config.toml
num_attention_heads = 4
intermediate_size = 2048
norm = "rmsnorm"
qk_norm = false
tie_word_embeddings = false
decay_fraction = 0.591
batch_tokens = 131072
MLP neurons of a small language model. Each row is named by its layer, matrix (gate and up: input weights) and neuron, and shows model dimensions 256-351. Each number is 128 + 24 x the weight over its row's rms, rounded and kept within 0 to 255. Numbers have three digits each. A neuron's up and down rows have the sign that makes its largest values positive.
Before each neuron's rows, "fires in" lists the words (lower case) most often at its 100 highest values on Wikipedia text that the model never trained on.

fires in: "from", "to", "late", "of", "mid"
L2.gate904:092121119125121131134122127136112123108132165122125144147130162094090135160179154120107148143126103136165128159134144119105135145160158121118114127130145129133155120126164134167126125137129098146116137158120124119184137121096132108117116139122105082088157162130136098129108109124119117100
L2.up904:153103147083119139104110169140168127151108155118149133130140102151156120088175115125129137108141159127168111120106122116155178125119125110108136117109124149123143110104124105170126155132114144131151163105108127095155154139079118145132115145114126140078149118102124096173131131123156124114

fires in: "not", "to", "still", "also", "always", "already"
L2.gate831:135076178102129114109134089139125117142125107130158096093167149126120134113129093156139161131145160106112112108120128130115128107176124097115120140124158138124100165150168066139149130137144136146161094114106141165166109106107090132126154118118103116137138106124141131113179157115140159107
L2.up831:119117109128106110110157129076129077130112144125105104106131078108128106133139136120153142164133157142112148143099166120159130155124122076124125121117123105116186168140071125126142143101144131127098126157121133148195118109122141104128142115128128141160124112156191119125107129134126128118

fires in: "and", "but"
L7.gate1508:121140168148125133129118111135123178111134163151132134122113102100108136140065139086134175140142121141106085189152107157149145107093110126137117131148135137127094104162122164120134150137122123154154104142112100148139122134109125145157155135127108126136138150120140127093104138109122149125
L7.up1508:099141137127142102126137154112107098119079166136136092096133128092104132177121159162126121106116083142136149174133116140127104170132120106152111125080107094138151121116127153143136172132102124139183127153158092140112157152151110106115110121109094134132131122148139199159113155139133166162

fires in: "to", "directly"
L2.gate1880:136144133096153130080143126110126199115121090160121107081107109090115109121168147100161123119153141121163125136137127133126151097157137147138132125110122127137155142137115120148093094084072139123115131098107139188149100099123152149141142097146149097128146115089096149128177123139108097107
L2.up1880:136130115098144138110109164125140113159114144131130138120115152119113144123117111144146106137095162082102088138154124121106135104137130166136127104177137132114141139124110129120111123115128113083178108124136122126149103080129146139129075093134104127128129123131117139135109120153132102111

fires in: "for", "as", "ref", "be"
L2.gate520:118092132146150107147092098135161126119110130128114102158123138125090139130144134171104168131149106075120157164092148109165154154140092125127130135104126126097164133153120098078122121158138146116113113137120124125136133092180152128065160169109149114105105152108153158145143152118098168157
L2.up520:118161136139142111161122121137127128122168116120122103155128143154139135098132120165128131105108111099108150130157119146080111166131148166140155134124148100156171150127103169128100125151117178133096131158141124149156139101150124118089132139142150135134133161109129140154178123141146106112

fires in: "were", "was", "years", "been", "be", "female"
L7.gate1115:112087113126124129122118135132145155133137157124097067154142129133124132128088098135120098138117135130115198182101125161126126151153144142152138054113127117151135154151127134130131120152171142087128169111152145133161112134149092134119147127098100153153169121090113146124099153111138101113
L7.up1115:119121137101138135146149108135091127100121106093125146101100141088144111107163123115101153158113116133099120139120154095144160155132163141124124118093133170123157146131097166102062136122126133154122104114148140154132149072079089119087153122098127119105146129127100046077104120108142133145

fires in: "can", "would", "that", "who", "they", "will"
L2.gate988:145046096123132163114138170143119158140121147081131121105137134083144139180130118133109103194140123114141122119150141148083165145165111166102108128122127109111140127134055156146115131119087106113114101129113144109135121080136133141123158156118159141091117099128126153119112130118101100125
L2.up988:142139095115156135136126091116145102146104099115129100092173095112130068145090165123124091089141163132132125108147102145151094113136158121091105152110117112114110115123131083134117156112156173142144125129111127145113099129109097097152142123101108127134117110184095117100142136151111136140

fires in: "was", "to", "began", "been", "continued"
L7.gate1402:106101126141122088128125105133119129170141106113110102141124116132102110124155103134118156096131118111120154155096171136126095186111134108144146110094093112109127121091118146136149122163157121128130117123195109109205095107104139102119158174138121092122108147141118157104107131127110145142
L7.up1402:139146120137126082177137117125142136132154126114138129119116102147063106133110142129137165141121130142129091155090122146143094134121119137175139108103137140116075106129114100134133149141109122088139110124093103145131170097091132121126203116131148128112134166150097119100126153131103123131

fires in: "to", "on", "his", "its", "s"
L7.gate629:117133098104136112164153172110104152072153141139127154155109119095128106121160180114143132129123136101138123112124103120117134096142118149139119164115165125149101111139103096139128123123121107125194109142126150159136113114093128116138090145146116154130136096147131152102098143118129146162
L7.up629:160126098118121138130111136086119148130099112174114112117133165110122084097141160122129109156144134130107115121122073149145171146107120172125102158108148111099144123110113135179124159169143116112135180193114179115134135148163128106142110121140096139144139134117136092142151142117146118127

fires in: "a", "an"
L2.gate2026:121137119151120137155129134144143147150143104144123139144113116163107147124132155152156134157114102086098087158092123140137128107121116114122125101093115110150126133128133114106152139113119146125117091109108074137126155096128166134157109096089131100090112104139125110105095124114136147094
L2.up2026:134133138117140125100109120138133135141117133108143161125154130111178089102142139113122155156141129134118132134077085164071136144113109155122116143125134139153123123133134133151149161167091143127129119138158105173140167129111121159103154111122079118137146175134156109116169133115112105132

fires in: "not", "to", "t", "did"
L7.gate1679:131070146140096121123122115155120106177125079119115142114104175101116120109153108134156125156057146161136086117122171103142138107139149126098093159145078099114150093156141159118109145112125121092137108136135101118136128114099136106132144148115125077125107121129100124099127148123143135109
L7.up1679:107105124140109120094158092100094147177078123128133082105110119139154113098131106110133162111112138176122120107115179117099129146117151084140148163095123089118155080160104130091060104107140105139146105131111127136167118146137131121073131125121149083162125104155093098076123140140147167122

fires in: "and", "to"
L2.gate1241:150079148144131111124115152140112147135132139139139162120162109134142141146145140119153166159115140101126141130122130167128110148139159109097156115112167178141104141136104106129123117116106136112179157136135138171113148134100147159108100115123133155096107152114140103137152113143083130088
L2.up1241:103107112110129092105100148141100127161139170157125187159146146115142121137129118083129161180109170135168087166092112170163152130160163134131109131126139104156129116137150147155119142153138116116130134117151152150122084136096126112097136115153102123099151104095161097116111151136142075107

fires in: "9", "8", "16", "15", "10", "7"
L2.gate1359:158135089138163078131132130162130125121132128149101147147082139107145105130131142116129101132129109128092099133156145164101122147116125083126130159142123145130138142128106123140121171108147138141145155143142165135135118132123168138134130134115121136121123159144070116121109176147119101094
L2.up1359:173085118081178098154122154137144141126107156133152154180151121144103176142153093095137094113155121090153116136104144139131114114127115075113071139109103127118079144121113134144124163097102113152118145147191092116149168152100124132103123124090069130135116135130104136078108115136139120116

fires in: "of", "top", "number", "least", "all", "about"
L2.gate206:135130151153135109143156088111145140098089175082122119135161177126143121122146124123095149120132145098130090137140111162116127128157120134107129139081145098113123160129110099159115161139096098157123143128114134096122137115119131135152160179112103097085163139127121120137145109119118156105
L2.up206:119146142153161091118143122167119118162094114128144130156157135120140118090164099132118124104116134156127109147111142125144144182177107109122114110087129142129156120150106139186076115161097118146130131101144120099119144104143153105120156129111079128100174128128133129145151118156079101092

fires in: "made", "championship", "make", "final", "awards", "award"
L2.gate785:119135128132214092122141104148091179112083116136123094129128085132107118124122125166139115143147091130110103134141124095126110126180133154094133118147084111129161063119128116119134110087141108148123122130148093085148129141150106119104072113112079160096098137087127108122136103144161092082
L2.up785:099124153143147091124091109140109145137124103116138078157099120143091095139103089096085143139074134099107117126172114133128116175158126156122139131085096148119169085108100147163159143127080141150106105153141090107112131138147115144130113075125103162130130122094142077104151101131131116082

fires in: "who", "which", "whom"
L2.gate1777:135146133150146136079128141102113127158136082113123128153104135091168113116168150166128131142139135113154063081132139163150126123158121134090160152128152111156114111170116117149092167098127144105144112152116114119117147123129149098146168156110079125135152196132141130092155125109123122173
L2.up1777:112155088131107112111152128140140173097141118117152114149106095154124135100131149141099133140162121138157141117126113137145176157106117156087119110099178153134150097130122094164120099124118117118088077108141110170119103106147157100171105132137142099136121128173089092107125098150124106123

fires in: "of", "in", "for", "attached", "a"
L2.gate873:136163110126156128135160161137113091113106092105139124160116112080154150115146139105101131111161107169113128131142126120145153111113062133135117137151178142109097084103167106121120153116137094131123085109120165160153092113111103100114153113133139136141059130111149131137116110103124136118
L2.up873:126121140122145132126160176127104109141122112093138137151152144095165153099153139120110167127138097171105096078140077149164142124110081122096125135127209136127107111132182114178121145104126112157093071118125181124150106107104080111142127131140157146170080152119154105123111086064115115133

fires in: "united", "french", "france", "international", "american", "irc"
L2.gate1340:164138146113131156095146185125134116111126107107106103125097157130125128084161104138151098149081127128143139123126156100125145103151089096147119135129142151112071136123125152117142117162094144090137137141118159123133145138119100133144127183122159088144120118097129098097122112154075146126
L2.up1340:134132142113150083133146195103135140133144092102142171128086121139098134119135122129103121111139084138157131166090142130118078170123135092118099161112124133121132088112099084098107135145152140152166116129115097158146131124117145151104101144126137073122112152166135115163133111103130108112

fires in: "of", "into", "on", "the", "in", "to"
L2.gate419:134119103146158091138152147105116139108144110161130122108127154115137165136112135147147095122128141103114138104144077137186099164148160118056113105117135105120118103130153131124148126113160086122143117102100120145137138088133162107136122113137122115094127122137154127157136152152144100117
L2.up419:093103072142153123142151114132114146157139126117123103090133139109115145174105091153147109145159135145127103068153054122177115158138134113100133116158168138121111140117173131171126117095152077142159108127087180122073156078130141127138111115111136128131112148117169127152091159113132132130

fires in: "and", "japanese", "house"
L2.gate1061:112170172125107095140128131138152132088108141135138118153122149148114126110141198100127128117140106154140126124117189109138122116103168107114119153129099116127134132130123155117133153130151139165097093122158100106129134126105155142124131153115147162146087125155123140101115136145091131117
L2.up1061:102132133112141127176146130061131115140146149144143112127142121120116111171087144128148143158136175158125098130097142150190104114125115146108134087097166155138129126107159100115176166117126121133093139153143133140112123121127147140171117128104126140092064095120131141164071109114147134146

fires in: "of", "madonna", "in", "by", "at", "to"
L2.gate2009:155122099122167146145156105168115135124124123111139146149119142102125144141176165059128116091131134114154163131097147125136119152163161123106138132103116155137133148148128116134170138055149122143103125140128115126153097155166091138131097124156134108095125116106098113143089118105146098145
L2.up2009:127112101131121153157122106127108099181125145124150144131158137105105151127180164115098087150118083167098107127125121117143146100123151093146149114114132128079146118167169136151101111123140182097086077124121120169130095150116105161140125107092077111082128108132157103112154149096142133164

fires in: "before", "of", "to", "until", "upon"
L2.gate1334:102096172160171144118137151129111140097142124126102086093119150144152097123117113142126139127111177120107147148161149178166161151158155113118146139105120098135140122139156137140171128127147122126114122111130084120127153105115152198104140137153075137103138089114164089135139098106114136078
L2.up1334:161126156190150154136136126131133117121152146139128117054081150142132111108157106090134154148104142096131100151112177148121136116206137137098121125113122108123144134164124142139149164120142106096104121151146128130156116133141129143114168137088100138132154103128089122080106120093182139109

fires in: "by", "to", "in", "with", "from", "told"
L2.gate1250:151140139134100129088109108153118149130195116135117105136123136108152139150146116129102125152144139130132131139156133192133159103108122103152152122117121134079093148121105115131107107120163131106114099143112118116137126119144152123121114160136110132177141118088112137149139133133113168080
L2.up1250:148136122133113162077114155138132144106151123104129160113117133114105151131122116133141115134128165112149141124172125151111152114101110132186152137105129116151111151120118078171115122135116139110148131130095090107128135119142156126140126104167133110169176151094107145123116116143133149124

fires in: "first", "name", "time", "date", "names"
L2.gate1412:143141173131132162129132101091114153122146147121146118139154109121136141141103166127141133149114125136110077080130114105116113132121086130150082075072123149135128155129138082108112143142093133131109131106156128121111178163113162087130119082106115115112137117096156128072120130122119105071
L2.up1412:125105152097144094131121164127093135117141101101119096128153139119119119121148163155142160121123205131115106154131078107139159142147142112154124072111144127138137103123134128125121114118141117101111134142106138131087146144122138127137103080147148115190155167086151134098158140144102127080

fires in: "by", "on", "of", "at", "after", "during"
L7.gate1360:130128170128162157111128125112126103109144159129109090129125123146098118125122147160119101141129082128082133149123127131136135131137120109098134101119123078112177095137100171141114132174147160129144086154121158124144126130154149166134138145134113134118119117143124126138148120130160125106
L7.up1360:148115101157127138157116099091136110158145104096137118126115129115113125105155113127132177149079115122123131123169114098116139096131085133104133094083113130120187131116075107172121133138140070123131140119129159125116120173117126125125105158173157126126127131141104112168125159139140113087

fires in: "of", "ambassador"
L2.gate422:096108101170131108128109089127122141145127120123134137138159136118113111120113145147155120130120102124128120175161134129152107125191135128100118111110104155118115117111161114152094127083082112130084130140116127121129149133113158122140083113105090090145161117025148115149078123112129159121
L2.up422:106128129089096121145113109149163144155110137145127139102136117112157139140113102102111118119132085121078176154174156168136138123118159098091117108144114145146109119097131165083158113112159121183126141100137098134137132127107187119160134140117073150144160121085115103137155160137088110132

fires in: "of", "after", "to", "despite", "from", "through"
L2.gate493:105108116149136134118098125101112111077126148153122100127109138174130110144168163140107133141133148099122141090127152130150118160165132127112119124131158137111155137155104118101156148104164103146157147117152118113170082122115150135175198112128127120125094083125113136165108157120129156110
L2.up493:114152157143160147106100110177138084107134163120121127117117167123152104144156137083095169157119147112119144136120149118147140164134094107131106117148178200135107115172053120137158199097099117119141129108139104135161125192125132145137118133110092142130116117161095116129143135125149159119

fires in: "to"
L2.gate467:129139120076151124159145129115151124148119099136161097113117132126126120133129141136134132156104159134180123096086120103135099133158143173089107140124108126102121137167140079135154156155094135137123115158108109187131125141115129105121133108126119068136129098157083118102130146134130091166
L2.up467:140152120086150159176117158121146123163113079110143128117130123177108121161163083134083136173123154099118117098125101114132109132158157178126120167149141137113134136171153051159105160140102151132106126141119121168144131144121109091130127103116142082109160130126127109118135152145138084153

fires in: "there", "6", "4", "5", "7"
L7.gate218:098118122127143113101137177134156115111120149110135132148122116117108075099212159105079091130127168094124121162137153135127142115113122151094140180132098165100139145098160117134087139126149122106105124106110129141122115107114162141114112130123148153080136097128094156131129123101152133125
L7.up218:122098146160100129146129103102178115122127117145111116104125177107123110126075156090160122126139146132101068123124101083181133079107111141083134148125127095088144109162119133138126142135105170157138124134118119131118114126145071108155127153087176080130103118141102108095096141164158132158

fires in: "of", "for", "los", "las", "der", "pegasus"
L2.gate672:127151125122136145132146134108139159127134111146132111187152118144116193093156195141148114128173090144131127130121090115091126140112105148140138148138120147097182165186096159074156109126128131122134105105113146144109143093132127125136122123119121117170097136091133173119091156111151116147
L2.up672:088127103131117155105099102089129124117142144070124114170135123136156157076093183105112127140178128140139093106133098112087109138166119137126171150116159138117126162175135100085140113114109094155154102159136131160100134099143110100149145103144119149138121115153122137092138128142118123125

fires in: "who", "which", "population"
L2.gate849:096107101103112105106176114123127114123093166137144126104124147117123170136164132167099139168114129096151095098104106136113115124147153134125126138132108095136134104111152189142119168111107147126091112131121124134150105136133100118126136146129096097111122108123116097113135117161100104154
L2.up849:095137112169085112118143095119135110101121158115123151124151069090166138135118141122107103164093125093153106133131133130122120128136130109108115142048121136121136144140142140136162128092149126138116116125101111135143153111160136128134169162129139117107146137156135163115175099118120142159

fires in: "to", "than", "name", "as"
L2.gate1888:165112086103190131126091108144132154128096124139144126143154108093145124105161168152117116168095145116142118158102097123138145152130139155126165116150100132123158104136102104127138114143049146135125112120137150097092129149096135140118130161053115142102152131156100120133137127118127157094
L2.up1888:156149145085153101141067140138121116097119148132147105158102118114121124123144151136152140152117120127152112116096130099115182109111128173111136154126136129101147102157120153145148148104106134120086114136110167111076130090144148160107102118115107133147144162165121102109136142149120119086

fires in: "second", "third", "fourth", "grand", "fifth", "first"
L2.gate560:119123105140082128092120113127095139150110122109093122125110118143123195139150139135093131107138116114116119115122071143119125144139119142143145078152124176123151160106063124120095084081110105150112140116160166111145134135106140124144151131137160149113176170116157118095087095089090133087
L2.up560:102129140127108092149143143149121114133115132147139155126127125118092121149170168137136125123128119103126107096132153110119140065120118125177131136144141157112166131121076119158105106146128133150127130100173190125139133085154123091150178108097135109093114133161172125166095121115119133161

fires in: "its", "the", "which", "s", "an"
L7.gate624:083103135102151104122132147130121165135108132120139110113134192124109120106146088122118127130104108085147165129088156111116107113134142128096117108092128163128155114180118128085125139104141095129117115158091122152144162175120145116143189134116097115125134138118152107165101133113134105124
L7.up624:105151119115160097096132113112076143152106136117151162112121169108135154092125146119185109085110145133110156144140105113116091171085136132158125125151093125176117103117143145133130124110107110104123144118109118116127137156146131102163172115157110136112159118155181092148144123111138125111

fires in: "that", "who", "those", "they"
L2.gate989:135138099148147162065121119141156145117113131144121096135123136086159149147109160141145111156173134113142133100109130154123140180119103121111141129146151099150151125130075114137117143146117112126110129176146145139147116118142122132100140147133100108087154094177131116105110129145116107092
L2.up989:112085126123140137112141103146122083115180149104159101142135130099108105136096132152150146117168110131115134122124139149167120118115120134178135134147125090160139136120138150136104173151145097135123133110120110127108159134141116105118184119128095168139139112159141090132104087137114108098

fires in: "state", "assault", "assembly", "senate"
L2.gate1846:158118135111131145163123096159123081127135116119123144122145138127120124123136128112096134107174119071109113154104143152167115141128104116138124136122117141150137120131142151100122132122095118130117152155144143133156152124098135115157114133085113133130111099121152109127148140145154118138
L2.up1846:126088141127114112130118112116152128112113132128111082122154185118125087123190162124099101125123114107148118133130142153141109114101138085139094117135098144110154106102129155106118124130146156145121138164119090110090098122147117090121134130120100137165067143157109123116141112160102119146

fires in: "6", "5", "7", "1", "44"
L7.gate1798:149155156113094138133103169154131086152128139111110110094109131084138093139123157135111081096150141122123135136083101121177130074089104153168128148130150171131118151144150153128119104144103181132135131120091110153150106045157107112103160112116120174066151112113118104162143135092102094095
L7.up1798:112113101159138090120130174132154112103103124111154142117127155106107127134140118132110125118106142134121136154146158129147067127054153181119127128116110129098150105132110133146110102104088166127117170136152124130150144094145130149174144087139105095145128155129141162108168145095107133116

fires in: "the", "a"
L7.gate890:141121095157077135126124135092134141108143163106156151139106124131107136137173183139112121100147121098140133207132122152156142173099087148113099142089157113132112096118139138120143105137151142116136110131061115140131146108123148108157098135108109140084093136146065144152120073109105139129
L7.up890:103144139125160115116149130140141110135144133150117149120099115102154121132120110120122162152133123137092113138124128132082169121110128103083102123144151132092128179135103146114100121140119103184092119175124100140134152183102109121123158114145110116124137091121132157132140125150154176136

fires in: "madonna", "platinum", "win", "gold"
L2.gate1366:124118101123108089119140131112175116144080134114088108104145126126133130136140151139151109080135117123149169181140080170087127147182180139127138153099155137112112088123138142162124113115160111109123164121104138090135139118156101110148131184106154148181161118128108111169158122128137083118
L2.up1366:095116117117133148073143103091164143142140131127122086122156152099154124136129156107150149104125108072145161172116103131099102131118160133101120093124132133091135113118139140156121135127136119105143171143097150096148142137168139125137107182089092165164159121139136158147128126130137117119

fires in: "of", "among", "were", "are", "most"
L2.gate57:142132128146151117113109112151152151106155196137168112109160135142121106105144140135099132136221160107139127144122109140130130131143139124094111171134124101106098128149112116162114150185130142118113121100140160106125103082118095125133132138104088117116110172110121125118131123134116106107
L2.up57:156133132131174149125184144142125137104120140128112119141157120105139145136182129131149147085143103194161098106115135122124105116147089152119130145163137082123185139112129109168120105098129087160143106156123145159137141083093154128128105158090149117130125141155129120149107129134162154083

fires in: "to", "from", "avtozaz", "naked", "of", "assad"
L2.gate1694:120156141117136112137109062131152127137114143146100141125142084122151148095131173163134143121120135064092126133108117161154078113130098173109121104147125135116129134124080139130132120183140122142145128187173123107139133137074153187152153141115124146125145116119114135121109134109155136136
L2.up1694:122147128127138103095140139135116106111105125129082167114091117116136148114183169092133164169110123135149130143132185141105119137143134137133139126151161136158112080108095140122148153145143104137107101128145156124161054085113149099103133083136109117105199105121110118168114172135157140120

fires in: "and"
L7.gate1955:113143117124136132115117104128150132174106160061169098134137130135148168148124127111124137063176109129136130123098146097134139113114142084129164120116146129123080113125112103123134155136122139145124075106092127153137142088160139136153126107142113114103118115114110137096154137115150134139
L7.up1955:134112134155151163131151141147118130117115174140160097106132110095127148117126082166106157095137120137115141161121169101137146182084131169164101124131147136122106145099101146154131129147095104128128131096192116092149108129128111107094146122127147139127187132088118119135131099115151152121

fires in: "to", "from", "into", "alternate", "practice"
L2.gate1863:112130078081152106135114146092105083126149149120116103154107128106115103060149180124108133150125133132156124139117144162138136125130127185105133120143107127117114076121133149116138135154136162141112107097089129118118146157113135154101125109106133112129130071185136109127180137171109098158
L2.up1863:149136151146116132109130126111095109172095078122134143153138103097153176131160156159136112136119117165140138154139164134113121159107145158111155136149118143171133097100104152144171150133137173141135136180130109121165159135169123158122111162123122083111138062093135134108156140128145163149

fires in: "them", "him", "they", "jockey", "go", "went"
L2.gate301:123132119091092112136119128137119132125149144130124146153125157110054172121131100102116193134144081131139130103103164149106120114097144119139122110083111196122118121114092136120143108129154155154132137062117121120130192100126080135186128116142120120094125110137122100135113123118110119136
L2.up301:114148100097151127164129132182127130126117165135122120111142153172109125130160150130101149137188121168150095122102132128128125145142104088120155113093141177104108137131139120137161080129089172103113107106131126128129149136124132117152123133094135130146106119101120127166161123120077118135

fires in: "highest", "largest", "of", "most", "best", "high"
L2.gate1258:175184124133157163093190081120123152124114180162119149087160115152133151160094135095131187125188093141179137116095103100129110157129096132078119113069145116095154164144126101123111119138141118186111086132131137152107119151088094135121080167114109114129154101112136129119112124132154135161
L2.up1258:163171145134154151106181097098135127123071147133129133133140149151114144152133148129120144148127103140141115103085142107135098140146131163098136115111119103128123165134100133134124081164137117173091104155121163163136123154061090144131062167143101129126165118143100126136137117118145129139

fires in: "made", "madonna", "make", "making", "rendered"
L2.gate1527:131108085125154144096117091115116119149175121142126097140132092150152161074131121112098115121145118143145118155171092172161125113167106129097087141105125118102108113116120162107139172146094104156145102133105138181114134140119094141120091115094080152132129137104121075092153128139173161111
L2.up1527:137158104109148144087159133126126160163158121134121070155128124155160156147134122137096090114157164133129100110211146188117131102140147147100141166152093129104106126080121152139157126153114122147124098134092118125115096147141120116116120105101113161133125140147105073106133147097105137129

fires in: "band", "members", "lineup", "by", "personnel"
L2.gate561:159093148169126111125111134096130105139101114110162186112170153134133121111150124126101138118147137142135150100128142105114138102114123122144121081138132127137143116143136120130154173108125137120118133114122070171149132135131162192137103174123105115110173129108133137062139114142099109142
L2.up561:117182152137151137143117107107094119104170129100111165120087081114143147124119160136146152154094127088152165079114170080133193139087147103113058104116137124129161131131145110132161117128123151101123117129115119134096148123111095134115100103151108103114108169133095129120161115110121118118

fires in: "long", "win", "short", "career", "of", "private"
L2.gate2033:142134077117121139124151132140095137168146121081146099089112154138141108098141098102164106125202170128194175130125110156156159153090111095124103156137176178119154149150118115117158144100153141103142147120104099152095095098120126088151146167169113152106186137171132125131130188112106111138
L2.up2033:144143093085116153129148108126120095143090163159178107102112116151147115134112113118141117118099134139169160140146150113150136137096165129131117134125172132110142142127077132137162115166121137121120098139120156105126134126102109082107123116169145129114158121135155084137146175126110115174

fires in: "that", "which", "what", "who", "as"
L7.gate1302:142117089104137117113087116146132131099073143109090149100143149105104119090166169142130167127147121143170125114125125089125104140122106111168147150073138103159106146133150123129144105144116146102139108154184121127094124132141157141161112127108139125161129164109114109142131122133109152072
L7.up1302:144130146136182161102116099166152087104191174105122115132095146072143173158099147153137099146100146100107092184125069120100136128139126168136146117115152129116193142104123144159126129104160103167118131078132141122092152142116120125128160114122145112113103139163097173145098112108156190140

fires in: "of", "the"
L2.gate1682:104161112098128163131140129154110107111140105128129124145147136123136112153171164091104133132131162148152127137118166146164133173121148130103095135093154120111164118105136132157113167143119121093084141068088117132096124174137172089127123161105108110082154123111108109161083133132140106158
L2.up1682:110119113107115132107114105144145141088120133132116131137130130147107151110171134082109158121107147113145141157147109137107120141156139090089123137125085145131124131084094105135113154177120171125105143103135127122128188134113175104133119100186117105124186151109130137182131123087124115143

fires in: "it", "its"
L2.gate33:121134147108183120115122150119127130116121117069151127153149131127151139143171122134139137133072137134109109171088127131130136141130157142125161130094146093129111125164115126130172123084096126128115169112148136133130116110099104091150115104084186115140140154118096131136088102097100118142
L2.up33:100127157116128108119150126120105123133100142144097141155158101136133167124122123144129129158131138144109149153133096095117127145089100157161118132159085158085162091157125103145125159119149125170098159133133095128125119117102138099140149167148124102114168119113122141093124122134131114090

fires in: "was", "been", "later", "continued", "were"
L7.gate1909:138179126122127118119095098164138174177131104122154097111090103147107145126129115150110132128078114151102164118126125111132115096133121109138150117113111065107128153119139113142138095150101099124140121099129112130149136118155111126128122143136151147111133049114124138113107129157129114153
L7.up1909:104101164144144043103164113137107097126133103112111148135093113143145116082117131135110108126106165121203183165144120131129184125142119173126116112122106108161123141084104128097093082148117115116100093098137120169122110153143120147090168101152144167128141111137101128109112133148115116133

fires in: "on", "his", "a", "after", "s", "an"
L7.gate430:137109142125166099116136113109094146105129185117098151155112103123114099138146109133129128102134121090119127113118150125136126120149125146149158150138137125127134136171132114166148122130111136073121111118125118172108145105142166115143172171153135101099093117160090136132095139120103124119
L7.up430:149119124176074105154090141117122120121134102130132144101148097079112153129135147155118099120131185129122119128110118123134077120136112124139129113107160125148126129111106145109123086119111135070106130124120136094115121136175127141072144150164138130165129158128108126110126149128130121166

fires in: "and"
L2.gate1147:109169115143169140117200076119090156095138159155149134145126143129119170124153134151114198123113105115098099136159089159116123106111136110136170156160127081119156115128073140101119124093089161168129095112116113128117112146132155095148105109158085117118113159095123186139101118150099154123
L2.up1147:130147162161167111104165110170145161106112128159141136115144099150124163101117099106102136135131120127157111140097100103126120138129123143173156119143129115142112074090066122157093142136102142159096139160133164146102136160136100112137129105112093140150126196105095199133149115147109111133

fires in: "at", "in", "with", "on"
L2.gate812:091093171128100111168136167120127145087152107140138139151122109122146132120125160146118089164141124123132117194091117125125152137147113166114136128119119081121109125133134118108101140142110159157112119121152183130119142101111136197126100136125124121124161119129113109098110073105112137083
L2.up812:162142124142110146146117135105133123124143151152116146086134145116167126101094101133105142122151145130142121099151113140169117088111164171074112129137116114140133120120112148091191147113120108178091139098111152126094148095127180153143119133112127164188133130168088140111133176116138168134

fires in: "a", "one", "an", "of", "ethnically"
L7.gate758:181131105148119128197121161172129177120145133141128185106145078162188146126138137112135140085171098154122108163130126160149135116119125102157107116125114139139111181131099093116114147105096136168124097168168073131159150149081148111164176141142142096155108150114095160131156120144085129145
L7.up758:146186107166145112124094163148074152111156158117150144102116088145144093128155140144143152083123151137104103139070113099099124153091109181122124123125129130134105127137162151150101103140149132123118104123121132145153107130198151160131175117155110131143111157105114141064161100148149154116

fires in: "years", "year", "states", "we", "gd"
L2.gate616:154104129121128080142155145173104136150137160126177101190118154109143167097136143120093139135133132142104150110139181137160165167095158177150123141116104113120087153139141138109108123165077136102092139163095093119107169129122148141133124136117164113107082101121146141134153087099130125099
L2.up616:147161162136138068116156102196092132112111154134133123093118156134141122097154132154162131122099121153108160101114155163118096129094175160099116146143106142138114109122149112130123142135116132088086117145090105103132141149111143130123168130138173119142063131131174178137138097181114087102